Weights of a small GPT-style language model, trained from scratch on English Wikipedia.
Size: 4 heads of 64, vocabulary 2461.
Architecture: LayerNorm before each block, learned positions, no biases in attention or MLP, tied embeddings.
Training: 157M tokens, 12822 steps.
MLP neurons of a small language model. Each row is named by its layer, matrix (gate and up: input weights) and neuron, and shows model dimensions 112-207. Each number is 128 + 32 x the weight over its row's rms, rounded and kept within 0 to 255. Numbers have three digits each. A neuron's up and down rows have the sign that makes its largest values positive.
A block is one neuron, or neurons of one layer that tend to fire together. After each block is what it responds to, as a language model described it from the Wikipedia text at the highest values.

L2.gate471:112136139155070126159124153157103131156161145147122099068125094152138106127149170146184130109147183143084154122178097120115197086099108152068126127090157111113063142155098185148145175106100136140142085107096138113163163150117114152137157128144172141108127109113081135123173112091181105187
L2.up471:079157213125087116137197108149141100145131139134138122156154079078101183085166083168113110158105104187105072077183108154093155070135125164141127142104144146097107109137144200049134155103166169078176093074095147133147093109118144112099147124131107089062163129104096106099139104096140154155
Responds to: Modifiers before nouns

L5.gate98:117127088148115129120099114167071113197102143119116131139125098145150068168133019079086084098147095097083140157086111073137145133106127177153086100044042132112155117117139115139060128155138117119157135091107141106169162104077126183150138133121142143185141135159139156184195173132074153148
L5.up98:093163088220095088098092110154115148118112131121123120100148094146101117163174080106137089157168072122119116097138137054097099149098133147176128088092124170107148123128157113151114184174169093065174148138116132136160183119111077048132025138099167091086154140129150089153135056120081186192
L5.gate130:090114156152114145181098183153147188170120215061112144082135156172145129124139109113103072104153113120121139102115124103115168118093164106145161114050163185106190145102128164077095132070166096115119110153113108156170076113107093105133145129186094163130137139092160164140129080109145115155
L5.up130:102111145112076133141220142130120159109140142150122097131144193136121117128115173167122070118099138161107136120076152124143167098115178114186158177151158163089150144164076137115109108079108080127142076133163094227156089108139091092144089118218109097153113082112154103098114103139155110128
L5.gate173:143120091132094035123159164165117097143116235129068145089131158098137136139071060112116108158147115170111127162113139098127136097122217196154154061080111098109130182092147146110120145113048182123112091135124088133114134124105138143159110156187134153128113154101099112138099188127096176091
L5.up173:145156078131027095204135097105120137146126147120103144077105208127114127167160108172122158107138053138183150133118076067130094083127175152121119109103097138166134165163106088148103092130121115092102129122154126104102133170108171127119156133141160120137143163129077086170129150073161116168
L5.gate401:122143140138080143134133149142086135104119093137112114139136167138145080142103105098114111066139145143128113077120155109123127158082177149140115078029220170115172139119108156132143141088046067107149145104092068157115132111087132148089151129207108155084123145200114106141118162150162105187
L5.up401:100096158189083174177198102135140107145120146111116140056121109156093159132124086128133138063186121076150141088140110117143138150145160108112115120162114134131130138102132126176114106114122147047108137136142119118165153172132066188101109154232094054134135111149100077143133168090138102147
Responds to: Word-start fragments and He

L2.gate244:048154118102121080116077099065094128152092128173091093127130110134129098218136130123155115187106193157082141098096140129110089077154142166141118145144174051108176225137103103146163128140118152113185109123121143107159184181142101107129136074103168145135123148138114112131130162092132140139
L2.up244:128098162095110113137184087155115069160122201186170164108115089114116110094110133123057130182088136196160128111141119117170166085138130125171153146137109158102154104065155143142089109132171097121138141118126115132112146171093124129099113111137143121120156125171107146103097135145139134121
Responds to: Degree and quantity modifiers

L5.gate9:061124158141053098132148211163098169164170161119133164086138157131147078148145092091088109099123144143097090060136134188095119088128111082112156117082152138117138086077156154096145183139146159230139090162099141146172155131077111093123087149096044173113140114091173113157125150122136168092
L5.up9:126112134180103074098144133159087098140103127133119170105147172164154160156193106139141167070156114124104110110132095102149105037129123103105109101119129086136160091128139195134135139201126138176142173105098092148148180136146142131152165109121161103154154159131195131162145159067172127067
L5.gate23:122117134104118129094104112106096138176106159112129142133102157130167090102136118058170142081153172198095140101076072193106133119191084115113138100087189118139138107131110098143102048134150095130148154130166121118146187115148137103151090169135101157172142136154125079098138152189129141098
L5.up23:168132155112070165124068092115124151091145063138135153143124119134127108096147151133147141149119125120048166088083102136174096076139071201183120143047131133181170113133137125139191137055150116137115162094147141120127150128111101103135129153112110157144119146148075134114125124211102133053
L5.gate110:192127206157136116136162103124110142194104070114154112101153118118163095120137102149116128127142125161139200110092133114173123117127094168114145084058102168166148191123122149082166124100086070118113077086083121149156132128148100137120137135145114154078123169129197054128152111104156133103
L5.up110:137128156110126153146130116125156170116165118149111119166098141103096086161121123110139142122136106128091154083148130100103136152133197172137176156096143104115105137135148096096161109081098128100036109111120157153146090129068094098122068142122121103142094116162179204084106120117079062108
L5.gate504:121113180134058112130058129172121119131146113078088166101098152121182128109138153090152174133037129120160118087127111183113120096175156099139122151065101135118176115112132095193146149127128123159077128112131136120162135112103094173166132123134140196091099076140200126094105155193070142142
L5.up504:146134179116142164165156091098114157178125197114152132090117126125141092119150121082107113139165118159146034133167129088124080093154148172084187093105115222173144148111078130129116182111148134179174138130077103131121154104137106124163120145093090155105104134183102101138156125166193138079
Responds to: Word-initial stems awaiting suffixes

L2.gate352:090128124092161126171129098042104145160104162185111157097172180200148121063078150126123076155176214074187090129152111133151144130209103117136130118149093107141120152138131109094121115124136154099156196161141151159143080114156135129147113098174147123119109102167120149106109157145138134141
L2.up352:149104128110115139144090154133139105172147166111115169139156143108135152112112130121108134098130097166092136106079089086107095132185168099149099115094142139103156192122157099125104171089104095129138114140135137102110148142130149177184213205122159125071130098141173101188090139142110100099
Responds to: Mid-word name fragments

L4.gate29:067122074081100091181184209080111126173085152203153130105149109155125110175113096108128062139161086173142153106087133126104138136147137197154142105138149114114099096130105143117178127070078079129149107135132132113158168192096052147121090132107154101116183084131114136089165120091138137092
L4.up29:094102112083085089178111129080138144157121143141165164171085118158118109160143177122129177112098135210165141160109120145103102126126138174138166123162190147072099209151136182157133105140143151152185096111111144087201137136115122095181124122118096158143090112166124100086123113103157131116
L4.gate115:121141126156107107173171160123084205128088144176086102130103172179132159105139102124139149092146130161138138082070082096154126114120117196183166094126131139111095183112083100058111129130123149166041072164100142223168085115178168126103075122138072167193134133138126104179134141100098138126
L4.up115:140138160155118083133125102120127168123120097198145078136194131166137157138177068153107082107147131144165164145070053124114091153127144163147152158089139114120106103094076119109132143160129181199144114172134106136185135162141097095159062145121129170174126133127137130147121054142169169111
L4.gate183:130173166131129165186155152110158144125102139144142159122140136083120117148137121073104021122164133134161162110128157090119198133080162076105163123150140157112098148156158131166053097093080106097105042192106173155187098186125110141112171061132111111147116131151152162091169141082093090169
L4.up183:113067180151136094137105170152160149126081093150156208136157128147131152163193116097093121134137138079153127141158057111090107127193157083068101113101159117108125117154116113162124131130144110180078131159161157088123098134113089152144154139106161114105165125136140153119172138114128121096
L4.gate204:155137148094201065096105103148106080131082113146104167156113164068107167114172166129205101144160101110103154129125114149080149093114104106152173141112098121119138047103089153156084173160146169146100159097062117114137142132128140145170180103151122123140056113185120150128118157112101043115
L4.up204:122118130128170058078125122130128083126113094155077161158124088110135155098175157187118107132155103167093153187153128178132143159162101088147199146142101122122152144145136138123143108155113153102160150153100102127111125137107150100155181107163131121124075098174081183010076114094128064082
L4.gate257:145103110144092162149166090115118106083126128125103139130100206151174154164080172163073137091166082133132149138166074091148116121108191161107076104141183143159098158109078180144098180160165141103061135141064106170161164139111177154182186136169160137154086109142149099158129102115081106169
L4.up257:092130103083134135098205079119114119118125089159103114081121093138135192136143180127110099130106133170044108143144082069157079187135123136108152062128089120177089132131120121115135120151132143189119130088133154067129182118096149120124102145141219148167088103128131083162120126075089162141
L4.gate260:073143127155115185150122061117128123164087116183100156143138141175202139143173138065104165112076096105159155097141062096078126183175154093152138142129139093101128148126089155136157188140109125140121112119099096136095157131082167175143135120104146209199117142143105178160121132066175136132
L4.up260:151125150133092146144102086108080107181130073135130146099100100160152118138123073086080111146123090153158114141155122073166127120129143142156131081120165127099081151148086142167131130172083162147080117121052123146148132168089114158172141112132158190173110136178128095147140164086144132161
L4.gate292:154131138154057157140182177138113126168037102116121110132152147119212085121128079164068100143141118195109164173153127092100095160110149109162074113167162168154082183200118109112155169104122116092069108104105186160133104169136128112165093114142154193175100085111103132185125105105157054178
L4.up292:052109165161122133151161118110097085098127103221111141148140182118191142124115096153180102138133141097118154085107093120084109169139088116193182081181128152100052102147158119114158171105136117110096145124107150141114173136118112118160096122076167137166133084144089109137083079093176143200
L4.gate296:126110125105148139117076186164159110103160165119111191106178143079102171076163131134106139141032160132108136118158070155109121183152141113105167104157101213170156108117115128109170118105110116172147133113153154121217099151157122137121116145168100117125178123079076074116136131129138119101
L4.up296:096143096094117087127170174137111173144099129130132074173135217102143106153188214144196153081111091111140108085092104163154090164165104166155175174160091055159181117147179075159141163108107095071097141117140171134120181152126163116144063110137123079156104127136102069110115138172122116120
L4.gate313:155135192090106118124144091116081185137078135143114161150121120115165163107080125125120138117109172084115135084080099161161084087143103163116142125183138125149087090096121180148105065136175184160168105097115141099156145163123084138108153126143101128130132143166126121097113150121187141096
L4.up313:129118168123054141169127117109118173113079111129107212130093166134120141081103136124113110115101121121122130148106133162121080067131151132121134163159114157143135074139094112146124089188198165141112130107153185092115158202142160132172137129118133184159146124113109101126086193133121103124
L4.gate316:180138137049079094171136120153176181128108149137103141157158134088143149135131126093140123098137111172154127195165110197137104079105140129156152137106127140070102150069143131128121101102109141084191136125137132141130141184106126131177095152104201130127154101146076088110161097151132142099
L4.up316:145151115123147131172138108114084192153088156141100150119153093080110140162112080082148135096146188135161113113162136193147113127140091182101142141145166057062132103068173180152089087166096149114166122135134120137129142106117133140084104123148142131118127108164163102080138102142163072055
L4.gate354:170137194154144105156122142111111143191117087108110093126186103087174138156144117166120156099085061103189195091103134160130147110150162169125129117129127146117100096122151141139154138146118070212125121099106195089155101110144123181106125122129106132147180124085086139094119096187177117101
L4.up354:151107200083090108180138163123117154088047133193097083122143106109122134105096131140139224155106165157126136086114150088088088163089116155143098149133167150125125135107093151141078192082202098098123095097142160142176098088153162140150155158158136102140114129157096149098169113150107103101
L4.gate384:099131153161097067155132132065138095166123180172106128127110186076079096135115166122166159101149160080137114064090161184126114132119163128177130143173107109076088116113089093126112120144132127049173164170073099134101170176143095154128118107147119085207121121149096117127136162050154152145
L4.up384:087120195104118084159145122098119129102130164132117098106127152080151152111156167142114164172150122063205110095106123160096144124122081177174116127183130149087134121106118157142124179165153102085141137119114119115128119173149089142143058141127158062132106134136139123140114176098161139109
L4.gate399:101224105125131087110163190062131148149145133173089094136184105137100166080122088072124100079143136148129138106141135152139108164139151139184171107147139152156121133123132119089048084134136156121186048150143169151183063136106103114112089128162175104148151078136157129103164096099119106049
L4.up399:101100086143117184103108164132115152102092106145176121110102098120125132138146092095104181096147108127112104124093138152131123120161148146139151097094138108089171121134075077155152103143142158115126092127134120102143113050138149096155064158109155124147185137124143143156170066133136153128
L4.gate430:137156106097104162115250126105142129144068188167136090158091188102090085145116115115139111190143169171154133114193127147109069153165109157113148106094092117133118115100059095077093073115057098104163115157110126150160131166126090095122134136173162115102166108116101086145138106158058090095
L4.up430:099107051098121104135132202120107156138142116067132143127181145184149169105122180116107149168127229146166133146116160070135095124148082170126129163131180120108159132184158165133157168141146084131083111076106143111116140162104107127135081152096120169130132151121170105174141128143127107104
L4.gate484:070140143160091164149101135132100112120176094161142070093140120161141159145095130093129130129127204210174116135154138137115148108132102101123120092144183216118160090162064163110143162113088106124135089145112154133143189142070089092150113134152147142165144105064118134116147146126113178139
L4.up484:098111119160122148161089113095122114152141150136164086079151147148102125170124174117068209127087142128154082132129104132112172100167123105093096085153209130141133129193171164109125199143123112152175156140174109065134161128124060189133142136152141119193084126148125117141138200101146126112
L4.gate513:179140153078093064181141084141113115178128205115118113115088131178149135133146103136116117148114145137113115105132113117081095085097110164155141056116195150097118101191106151143136076110069157164144126145066133129158111167113072101121168116113098127205193067134128121160136139080137100126
L4.up513:157127147067084115134180125133092155198107125100133109121133074139128118133126129092111198109124074203147102153123146121069068058092129133095104133115185144144122172169163200136129128112099084112181111189131126073160125158077100117139139124073200151139109051174113164097158180119201153130
Responds to: Quantity and degree words

L5.gate193:168121105140128089086171096108080136101072172140079135159121174093085105115187066046106123175142168098170140129099129133074147098125143128143123097147154068126123117118137139116175066136101127126119147119071195146168066104136131144129149136206156097135149140073090116093149118110132107059
L5.up193:155117124148120131121171087142075165103115124174113191148185150146117075110133072053126126145169105072138100071132108143113094129106143169090124093120187131144177094141142148159132172067121088188148144084155168095163134158110109159125144114200122120133147127124145115055135151138177126114
L5.gate238:081132190198117189102059129147090178138164112118150093086147121122119127083119150125123168162093138102164145086101099096108122106147157075118138073040217086159161065153167141141159186077146138032149126110133102132188107151118115100123080129177099174113207141154118114102149125138154110160
L5.up238:172099162108173066114176116139132140114167082170119116156153111166138099079129107207156114163192169143119130122120123088168139068133102168120093159158140135099181162144050132104108146135127158127130142066154128138122146120108183109115131135142112144043164139183118104154114160163126151105
L5.gate271:159121150076134088150181097101169091113123111173109098130149130143149115118084169161092169100146154149151164110119191083178149159150098176158119087130128123138084175147061171163123166091183118068085149062085150101133078134082148145185171150132106100099120122180131067123163151113158109080
L5.up271:140090150067189120161112110136114123072112133182113131114214126099193084145109156192111187134083178108129146126098124131149131100157083136079103117119130166113122107132075150144103185117140148078063137089107127076132090119085137110187135118107193163109141135158137083113142120160081094174
L5.gate387:147102156129147064139156087124102161164143125129126125080120142097143157190122115161037101131158146155165135103088100105084154115143121128114126126101127186074181128134086148114126140084110156147097095091118150108152090128120165146156119112178199146115193120146138096107154125152148136143
L5.up387:121125209143087113143186082143126163143150160156152130138145096132138100110171143151109171105156138114128104147085176109096133175130121097114151086074171174107157172122095132155085132099140183139081130124165147138149106102086168178138074133121154091101155119148108076129155098119152101133
Responds to: Word starts after function words

L4.gate63:183148134156106105140107132168136069099091192164112111075181159117132163112058096092130132168093130116130154092178159088147122130141125115147107054141101154146132150145167088153110142127113124095097152091106099165080134097076136159149093121126125135138192085166068171132118156075072122129
L4.up63:114164143127153136092086171110093098103115099157101154128125111188094145128110178199145107131109143119136184135137123067134165122138136049148118125161141154133140131110162121122097140187091097097093189086106172149132149173132138083107161106105091159098137100152109149210127093094088133073
L4.gate69:115137139138092061071109109138066178127147149136079144119159134132164127065101141116080093108076161135193156099133107122085129181122126102162161116164170128144077172147153208127050169117134090145146130192184186167152126154076128147126153171095159159144081145103116090107118178116121113116
L4.up69:132076124142129118067131132155042107121134113094156089090142169107180100082112155136061161088114131086136162134131118151135104155147153105138161126106185138139116196185124157136113122123138089142111137162110084172120150113111159149120115163095117137162084193096140052191094126094128146168
L4.gate90:128131125091125137125170163148150207117128118123142078123103128093040102077086135130148171149132124137165156124151191100094113101125175134128141162170116085201104095139112112136149181110152193133098145123136130104139131164121162103113083153128081122157108067123066126140079209131113175174
L4.up90:166109155091087210161144145166112115170133179140111070155130126149160129107148129106146126191129096136126154150134141108153123108148135091074120132231141191133119210170155104137153114119092131148093128154139122146163138148142149117134145121126178105151161159115135083102057147111133149058
L4.gate143:133122138104075131214152102114137112129143141167109079132076186210087120106047139089116062150121134120124107084167139116124106167151146190115157169108142116183113151134148062143165120127159148174099146140133168099132115210033082079166175121140107151153130081077130154121174136078084108127
L4.up143:127108114099115128162140153150127155109120136150100081106190191209152126173120104121112170107134096109159092118158167145129093136141182110121170124111090103134154172101188101148156161117124129133203140124129131071150100177122138085145149116179134131126124134062159108129109133124130146075
L4.gate156:182135127144113105110118136109059121123093098193123155111143096121204126146020134108104150172098127174174118105127086113130172167167152118134209044061053139120105185138084157095127060117103205109153147095123181118078177134118113126132137125076149128150181130143153078090132118113114134157
L4.up156:135141095154116176128142118165079139137076093130059138096169162119112150088074121121139177160126169100160128128169106113171153114154076116098116081172130174109149180092136181141116120098118192204106115177083147144096150175128086091146187122051102132142139127131192068122100148159120146142
L4.gate161:091160121162101117146104103064127089127162130125101150084093213095111166117081142095140135097086156125104121113167091163105168138151115141102088050149164089165124200145060143165087124160076156107179146170153205102105108139139129109093174130147140163147108166099157122069109136097132146158
L4.up161:157120119136068147116143144120096073131154154121140124063132145094147114085074161111113096124169184139132101127152141072168126117157131133050155051147134194112127147113112135122089146131132118144077164140132119126082119124115156076160129145222140098175106079190109169119094170099101125097
L4.gate164:078116195110085129197182133128163144162151126186104102143138162177135124144112071091113082139063126091149065125108147090165196100134099126165101072165150153096138165111089096140112105149127057112141119136081183110108116077103159138146104096142122100107133180141135142143153118157124121094
L4.up164:107127123129138157169131149153161148082142123147090149125080179144144139119070107140134144151119102135154099189152091079187142172119146131096136069114103173097158142152150151057117182137153112141111105162102193098118118142095161117163169096140142032132178101152127178062145100185104107162
L4.gate217:205131142186126116137106151160100117130056126104118164135103177127178101153117129127148121147105088090168164126120081163174159081122190152157164140134106092146132150163132107152169139121059129148162093066068130097130106117087135166174169136158112115129118092068188132112142251110160120116
L4.up217:133122145158142126140144169134079135083120080116081209091112116168155109134107151139179118136114162151148151112182094084129150088120162171099191122087151142127146131208105157144135174144142148199159078161130141110189088165082147087137178142136156117144096108114171112114128221115112082113
L4.gate231:196152171096145099120155227149130100131083154121108152135175173161167128141071089146134090147094129145130132086107123118112164141116171148121074141186081189095121146136147119124093114107103104151154128125153118131139148116103151089131164121136111165081097183115168103107143179196141111065
L4.up231:120108128138129127248110085163140148101078103135107100119146102119146129118079110095155153211124163142150115099152122064074152053121120142065130096195162136174116112194099134128158129138151136166086188066146176105174107146100124074115120137130109160178174154108128130133118138107098134197
L4.gate245:185151188100096125188162127139121134096167130114102197108140114183099069093094136146152136135051130126078118065123067135133124183171157109182178129143111182161120115113111127119202129113115095132126122089177246097094113154123166123106160124142113140096164096127109109110137141124120103186
L4.up245:097098121107139119126148217106154154148149095106103155157130149099089126144123098119134118073156114149154109120123140086144143133140107192146130082181143118093121102182103107101106140138181049171088162105122130155152162057116161177122104122049128122117130145150170169146122172142114148076
L4.gate275:157154178129133142141151130113128157092141109124107213182192169091159138143086147142111120095108113126132115076154120086092085169092117114134122072076091165148047128132109097088186130118150132163095100144082099122109100127101121121134084152127176118147169122113188081106136105098176121088
L4.up275:089097097146101165182136069135150092128064142130059132092127113144150103136047056110092129145098149130153115170103133074159165109117158084174128141164124180136073138175133140141144088148087175139095127158112132142103110122093137141186110095118097172112123113116135100125130097120175190134
L4.gate370:155155142160136125196128127098126178110142138115139149160141084131117183170139174141134147135110123117050132071113145106143179074132097129131128139150153172119113114111173132076186135114113116182137112083123122124124159147151147100122088125149152124117112174068136082159126126140164123086
L4.up370:132144148127169136160053066162134141163144105095120205130133128112166143152126152100134114101129105085110110123112157109115169112147148082125084167110129157131118094118134193131122140164072159090114122121064093100124102150145164117087157096126080147086115132096144143171128160099103166104
L4.gate445:098166199153128106157168097135143141119139154138064126086076144114180179136104091151168079100125174121151144127141125138111149112109123153208091106174183130128091110146081154080102108105088127145190141157147069119127121097125109126127153156139141177128059071187102159127126124134147112093
L4.up445:138112080084099168122083161149149200127110185118142154129154146096130102101107135139140130121151102089080154149065148125170116111185151066145120115105145123084165168179082105081177101122119163110138134130130098161074122138143136117111138146119120205120107140119107093155082151087119103132
L4.gate448:119117165073131143143168103213115147149123117106179116167111100134153138124138113165123106161115121149151131132181152099132090116148124069104108096175154176134167164119100156120156140068097079107154148084122035182087102115093150114126131118079131167118081160132076121126070112186171153142
L4.up448:073180153103133129107131114123094130114125149170176117116178176150146151139133149115085163147127124122125121103150127093112066138120177130138101090117137203213168137117114135062135123114108072072167165123121076121143142118137119105102155130136109156101144128191165108082106111118130161206
L4.gate488:123148148069153095094113153153166103140108089099124113124160159167128159152125188116119112104141149040148146075232168117080112176108141117147081113171139177134117163153152196174117195123113068067179136088138113107133140158082069176081164130118128123150172137153108162088148144147148130172
L4.up488:158132133135158068124118075143082063181112113063130106090118124185145126179082133134112070072124120160140096103084138078152143150150121082122149139125195171103147130140118182121101153125093137103097172130180116109104180114133095144123131157119091169112131173143147131163147159164136111142
L4.gate554:045158118193167086160134118120084067139117127130113137166143095195102120131113180091182175150102104110122176127124163096170141110150166126144123184198125092130118159138148133128121103114104130131164146150082124099142187141130144112067179106126142124105147048094112139123127124099141145082
L4.up554:128146103141162085125151204128164207145082079090106114129185157109164128148138167126086137105175031113115148146143115060093085101124145101146113083141099166149125126123124136120173197120134169126104128101123178171140115101127166086091132094141114109128079123132099124150109091207131166121
Responds to: Mid-word e-ending pieces